{
  "d_model": 224,
  "n_head": 7,
  "n_kv_head": 7,
  "head_dim": 32,
  "d_mlp": 768,
  "norm_eps": 1e-06,
  "qk_norm": false,
  "tie_embeddings": true,
  "init_std_o": 0.00592,
  "optimizer": "muon",
  "lr": 0.00634,
  "lr_mult_qkv": 0.7,
  "schedule": "wsd",
  "doc_mask": true,
  "dataset": "wikipedia_en"
}
MLP neurons of a small language model. Each row is named by its layer, matrix (up: input weights) and neuron, and shows model dimensions 32-159. Each number is 128 + 32 x the weight over its row's rms, rounded and kept within 0 to 255. Numbers have three digits each.
After each neuron's rows, "fires after" lists the tokens most often just before its 100 highest values on Wikipedia text that the model never trained on; "fires on" lists the tokens most often at its 100 highest values on Wikipedia text that the model never trained on. A number after a token or word is its count.

L5.up253:188160170142133206199197104153094101178124152124113083184152148115109127068129115171187140139135137131061169143156182073081148097119105096097142155101123083144066154100124115124092175107067188143104098093117186155124102099130105125095156201153138150112163128136112106143085108234143130080091137152164122122100143132147154093103168172120157144180094118137132146128141134087153172060200
fires after: " s" 44, "-" 10, " T" 9, "t" 5
fires on: "uch" 19, "ame" 18, "own" 17, "pl" 6, "all" 6

L5.up611:114091178121095105103140127091133167130113066123083086095165164100098155143122160123100150149156163097158125107114101112125127132133074139097140169110167137137119135102114149168121117091146157078134124107121102139125180153183142134065184135110150168157173149113085143114174219101151105086140096109120168081143161144192118224103164119167130084082170139172084086118160117192137147055165
fires after: "ar" 16, " l" 12, "ol" 11, " L" 8, "°" 8
fires on: "ar" 15, "v" 14, "g" 13, "id" 10, "ber" 7, "er" 6

L5.up192:177102110148092179127114119102095094133146188105103161147157173149148096218156083101094103110135188110149116162182150107150120149063179103103194130180121128141124127127120113127059079062122136162134169123122185172149127088103121153101131126134140162126120106100114077192127129116058113122184116126088145193138158081123124098150206094091102129182111134131090116134147119147108120089176
fires after: " S" 15, "S" 14, " s" 10, "ch" 9, "ud" 7, "-" 6
fires on: "d" 31, "n" 31, "t" 17, "w" 8, "C" 6

L5.up133:113130128139085107146108142125174150105185161157081184159122199110102117099126071082159090132133080105085095102199119123111089109188041143122152111096101188129125157086185171117054103127088145110141152104176174103101168135042198089131109169130093178160071141127087150102135131103107132152151160122132130137137115116134130144167193164077140108142138068156128102091095108152135136133167
fires after: "j" 15, "h" 14, "b" 10, " b" 8, "og" 6
fires on: "od" 18, "ect" 15, "ast" 10, "ap" 9, "st" 8

L6.up124:183141170180144128061172085128137134202084121045102147125164154093169186153122081188124074112121168111182134047112148121116129158136103157158123120132176095123128075156149133142148133196132115145179142102133117158162126077086153150136149097148091151137100106174114155161090127199108125148126176107122184105115142043108147117137169176118149101189128083190166163112088110126097133095109
fires after: " o" 21, " ab" 14, " com" 7, " ac" 7, "ab" 6, " " 5
fires on: "b" 32, "l" 11, "on" 10, "il" 8, "ov" 4

L9.up244:177079081110131120096149110112104142154168108109117110142167108151163084112134124193187128097086089123149148119132134123108134115175186152167110118116147135128151133156135175093068099108154130119103173075177110129085168177103141041184125138108176118075128112182123155134143110186157148116140131121180130160133080117226082139124149145175190120141165106113104145104137130113067145157174
fires after: "==" 41, " s" 16, " t" 10, " w" 5, " ==" 4, " al" 4
fires on: "\n" 46, "ong" 15, "our" 9, "ay" 4, "ame" 4, "bum" 4

L8.up628:130203104216124144044144123163136073178074123097149176143136098129106176133124199098119124100159115071091117133151098165040127176175087139096117135102134100139170122147147108138148094145152098106104212133127125151116157146094116152151127155090114121142092131106139198127120132133105118132089067105147078182056130121178087157182177106170114128144139114045159128144114056121126201092131
fires after: "c" 25, " c" 12, " p" 8, "C" 6, "ar" 6, " d" 5
fires on: "b" 15, "ol" 9, "l" 8, "oll" 8, "on" 6, "ubl" 5

L13.up635:122105098131126192116117117122047182101136100105086056119160176086129094099125091114137161159119100117110111175128153158096087078136132136142087177140125066188135129098114095193165166128082153167073207158092111086126135091169089177114140086076124134066165184178120176117171112178080136109128129142163132166125162113125118149098127199207128110145165125150094142133131168117118100129095
fires after: " G" 24, "ur" 9, "G" 5, " A" 5, " T" 4, " Eng" 4
fires on: "h" 25, "e" 24, "k" 15, "l" 4

L5.up423:103064128108095144090101081143163120086156130124179141178056048104141174137142121111175091154084110096097099109148125109050112194129119132117156162134112135092089165079132110140076131115151119164135139069146117135097135106151095094166123139115171118192094158160127106177160080083094154175137091171167146110124139167075167054144107120119125125074164146124076160145101097088186150120143
fires after: "it" 15, "N" 13, " US" 8, "ut" 7, " ch" 5, " N" 5
fires on: "A" 29, "ive" 13, "air" 8, "ul" 7

L11.up288:125100118119122109115209140118182141118125124090095124087154070068114120151122130103162073104088183129133115131174117130125082135109201132146096168207090149128152175124117190133152100114116141144141133076114171134078096158125120110186096152137114111155186092135167111116107175109135151058087154084155099156120143157200078139084123101109133125118076122118012126129135109150139151092133
fires after: "\n" 46, "." 13, "-" 5, ":" 5, "," 4
fires on: "S" 16, "M" 9, " H" 9, " J" 7, " K" 7, " D" 7

L6.up575:143111108111135102081098147150152117113123158129082187102186122141100092131185179145147163111103175128079125105186151142104116166091172090118092099106167131154127157099112113083130103073103169216118145125129123135144132142139153211148082099150166147105137091089136055079096117113067171185139115127092101150108093157149097130082116078137126142140210198124136130125145096158169070082150
fires after: " s" 39, " S" 14, "s" 6, "S" 5, " he" 4
fires on: " of" 15, "outh" 14, "n" 13, "ch" 10, "m" 10, "ince" 9

L12.up351:094142101138053119145156096123133125074147102165107112127126120136095186104097124116177119146110145097098154115129125136059108146030099136149103194156092141105116083067116102125147150114077138159116143130103081102138103092177093151187147164138147154125108120163140165071065102114122107095121127147218105150097124103178096125176119132169134180089138133179171171152172130132113126122157
fires after: " G" 22, " g" 15, "t" 6, " Th" 5, "orth" 4
fires on: "overn" 22, "l" 20, " R" 12, "w" 8, "e" 5, "h" 4

L6.up375:158149150148180127152185120175097086097151116104121101095165184134093054137118125094154127131153152104147176089142120096114153127176101081090175091090171078117124171150162140154123070125193075204132083203126123116166114171208160149084123142077086125109101093057194154097138073147127120167134164132112118107095111122101112157122123136169102135097081142135133166186116168114100100118102
fires after: " A" 15, " Ch" 11, " G" 8, "A" 7, " K" 6, " C" 5
fires on: "s" 30, "o" 15, "ar" 12, "ab" 9, "ing" 7, "it" 6

L5.up60:141153151210143168149127126111099122127126146147124134148123132081174139092155101082157122118142194090168130140140166098117146137127187099089151106118183142112122146167126123183105127070162135114113086069177161159081182112062179174123129100101159123192133163085074127098153081152153172135117113158138134173120051083099129135127112114095124078154146118103164071211094004188137120106150
fires after: " S" 38, " s" 28, "-" 12, "ub" 5
fires on: "m" 38, "ome" 8, "1" 5

L5.up179:071129138142137142100100104139134167152091144134107137143162133140116072150083106112093119191074120189131153160104134112119206138130180146162068135142141116134141137080116132098102065127121136149120120148219115138165146068111075097035154114107155113083168071153120101140108125148079177099150151128136094139150134117106097036113136130084150104169107126057083145146119115156092127103111
fires after: "vel" 27, "-" 7, " a" 7, "ut" 5, " st" 4, " ind" 4
fires on: "op" 44, "P" 13, "ff" 8, "ip" 4, "ep" 4, "oot" 4

L8.up646:116036085086125175114142034129037145120078116087111134062137201139136104167150132156111120087106157165153145125096088139117166126123121166126108130144101087176112104060161101175149163131127124120127136179145114159123189100182113151131160110131156102111141102056114106096149136051124127055145094140116060090133114094168101116155141130124137101107131139153121106143096171104130190125177
fires after: "ar" 30, "g" 10, "in" 8, " 19" 6, "k" 5, "ol" 5
fires on: "v" 30, "ge" 15, "th" 12, "er" 6, "g" 6

L10.up729:165137097146101111086099141148157120100105133147185114150084107116130154164180071157132084133130079162162168062149083191197131129096154146145142150076144148125115108157116104130155126129171133104181155115098117141135127133093177045083095121065153094082107082081138092087097105120107170103131130136154155149127141144154109109120126099173078131169142119148085193195160179101143132110177
fires after: "ab" 13, "x" 12, "ist" 9, " g" 7, " ne" 6, "th" 5
fires on: "l" 30, "t" 16, "or" 9, "n" 8, "g" 7, "c" 5

L8.up192:150067171143056150083116124112137129110153122124079098149117114154144125148120116116128126155162178123110103102099115121089119125162134163092102082112129170199118158146166065197122122092117161119151128114167135108130166145137160156106127148076176187118092120147155153111126125102118199197092155193128165154146091143056125134117116087178121152174196146124121116084126131106202092125104
fires after: " U" 19, " s" 15, "uc" 11, " Q" 8, "U" 6
fires on: "um" 16, "t" 15, "id" 11, "ur" 7, "k" 7, "u" 7

L8.up243:105163127131056112103180111098122144098111124112136116078139120100105131157168158182128116153182123106135116142167160141112088125119130101146091150074175140097099055134179144136081075120189115083156123103133129130136126121164164175127085162140105074136117098188085123158138093121103161088130093168087117130210154161152070096135165095154072130173100155137125137106146129139049145169164
fires after: "ver" 15, " m" 12, " 4" 9, " 1" 7, " e" 6, " M" 5
fires on: "any" 14, "al" 14, "00" 9, "0" 7, "ight" 6

L6.up569:102151163156171163087140110138125139131095101142065110169120130139104108144116173120139067156126171157162132078149110156158108150168116164160073091086134136160227145110143134157138063178203132150097163197137148130152129101106130087168142107098101096072114079118162141101080122105145139153129122171138112183108145135105124123132110140200138157106042118050124166143104112118114095126154
fires after: " A" 26, "c" 20, "C" 10, "A" 9, " c" 9, " C" 6
fires on: "s" 27, "ol" 16, "on" 9, "all" 7, "om" 6, "it" 5

L13.up432:087133143106097152161104140112166144137079141137112109194069155095141109133109107131114118130138120143151185083149119137141172122121142117156126113111213184124117166091097146176095127113158119153124085121133157104109143147115137099121159050113155077136099149136133089138089113137108173084130200084096149143192160116176098134148127094134173100070115138136143147150130126139149111141170
fires after: "it" 23, "rit" 10, "uc" 8, "ag" 7, "ess" 7, "ot" 6
fires on: "l" 22, "or" 15, "ic" 12, "c" 12, "t" 6

L10.up156:084126107171120088107133109141129155136096124131148161097094145127129111130112113176087101137153097116128125136159067144115148081097168064127166151086150170103116103143167113150104141109160102074147184163132056150145197167161147211124120114127166117157116088153157090139205147106073104113096114142075105200155164206125152145120126117120142084159180171172145128114172145179161118073129
fires after: " m" 29, " s" 13, " e" 12, " M" 9, "ver" 7
fires on: "y" 16, "ach" 15, "aj" 8, "ult" 7, "ome" 5, "any" 5

L11.up176:163098119123133142154134112174117080107135066103153124108160176162164143131165153142176164135125098110166165115126123157131157189106118085095102092137202146071133074058113121144084127089094115167105125108101175206067158173057153084147152091154123141173088145102185084147133108128127130140105117092144133079170143133109150189129118156146090096144122061096113140110101094114086066156130
fires after: "a" 31, "i" 12, "am" 4, "ia" 4, "in" 4, "ak" 4
fires on: " s" 20, " S" 16, "ed" 9, " of" 7, "h" 5

L5.up155:111116137113062151122093130192195158151161162073095037173162136139153197096124139157188097076098121195119151179159135124101113181138152143131082144095128128133110124133132088101111130142152135111140116118174135117150118117065104140181102139145154118142116191124075171165110094148118148161147102127170092100175161109183141115164148171128175094130105082166125101083169101095140118114139
fires after: " m" 12, " tra" 11, " k" 10, "m" 8, " a" 7, " h" 6
fires on: "il" 22, "ill" 19, "old" 18, "ward" 8, "ong" 7, "les" 4

L8.up267:144134140138091113075181113188147175152105118210102137153113118176184120128160124190145144148127091166116169112082102084091117119178088139133119117087123102137132144148106118158133092156073172132122137126166139130171141140112130068093138213078125143120177093081190144103118097058101128109114187126139122206150168119144103125144105097156137104166215094082126146155113038157113143070119
fires after: "==" 37, " ==" 26, "\n" 21, " s" 9
fires on: "\n" 86, "ound" 4, "ing" 4

L5.up4:107117112022128120082163069116143113128160104155072163088228137168164143136122071095158153124121124126102124175077144139091085132136081154163066186117141134109175153113167113104101148163125144136116062138151094118134127145137125084097104103104118166124107130153079170148163127097098134216142081107216120135182209139168095108143106111160122106101066113111130148130134128150115164088191
fires after: " A" 15, "m" 15, " M" 13, " m" 11, "et" 5
fires on: "ward" 18, "ed" 17, "on" 13, "ong" 12, "ess" 4, "ition" 4

L9.up717:184128171153141169128139115130140136089103065113097159101143104126118129133113148088077133116137082130132130138141078131072099047127108118153136088106129153139194162175109175140072117111099107189097115163106135099123151162096149138155120119109166170078097133144162106179132116105129164183124164134111117102120124046166140126143099136172093103117107121160080198110122115142126148078142
fires after: " D" 11, " d" 10, " in" 10, "oc" 8, "C" 7, " out" 5
fires on: "i" 25, "f" 18, "s" 13, "S" 12

L8.up659:081157107143126139111091127114159172135124137154086148039139109076154117167123156102143060142150092110086132059056117096097108141125099112165171115110139147122161132100141152114090104133112128134137122120137135095110149175137211146170129051210174139083135105128129155139156143099137123137108121136151122128145139081120112174087116087153124081114083183146153181048112136140130102095122
fires after: " p" 16, " A" 14, " D" 13, " d" 11, " O" 7
fires on: "i" 15, "ss" 14, "s" 12, "on" 12, "ce" 7, "ist" 7

L11.up542:089084097200111144074208130088156099201170143135075053097192083098140171115148140122147153156103106086134194182086092160062131141122039156122113119082098109163115111124151146108107094120126152155109145120193104119122133150120159073151123114161177143140136077120157142126126116100096122165128146112151139163146109083164128106160167090147176178173186122131129144120076104134131197089121
fires after: "==" 51, " ==" 14, " and" 6, "===" 5, " the" 4
fires on: "\n" 70, " R" 27

L9.up313:132144108105108131081166127074118102079108188150142199185117141077142160177165096107103015105162148125096146120110184131114124219161119168148114229194127166131139142122104085159110134174096112126095168128138062140102145120136091111180108096059083107083147129145128150088119176131076116178125120143194101127091092107124095105168137184132161101124148135134126112151117126155100104077121
fires after: "H" 14, " c" 13, "c" 10, " pe" 9, "ist" 6
fires on: "ist" 27, "rit" 18, "op" 14, "or" 8, "l" 5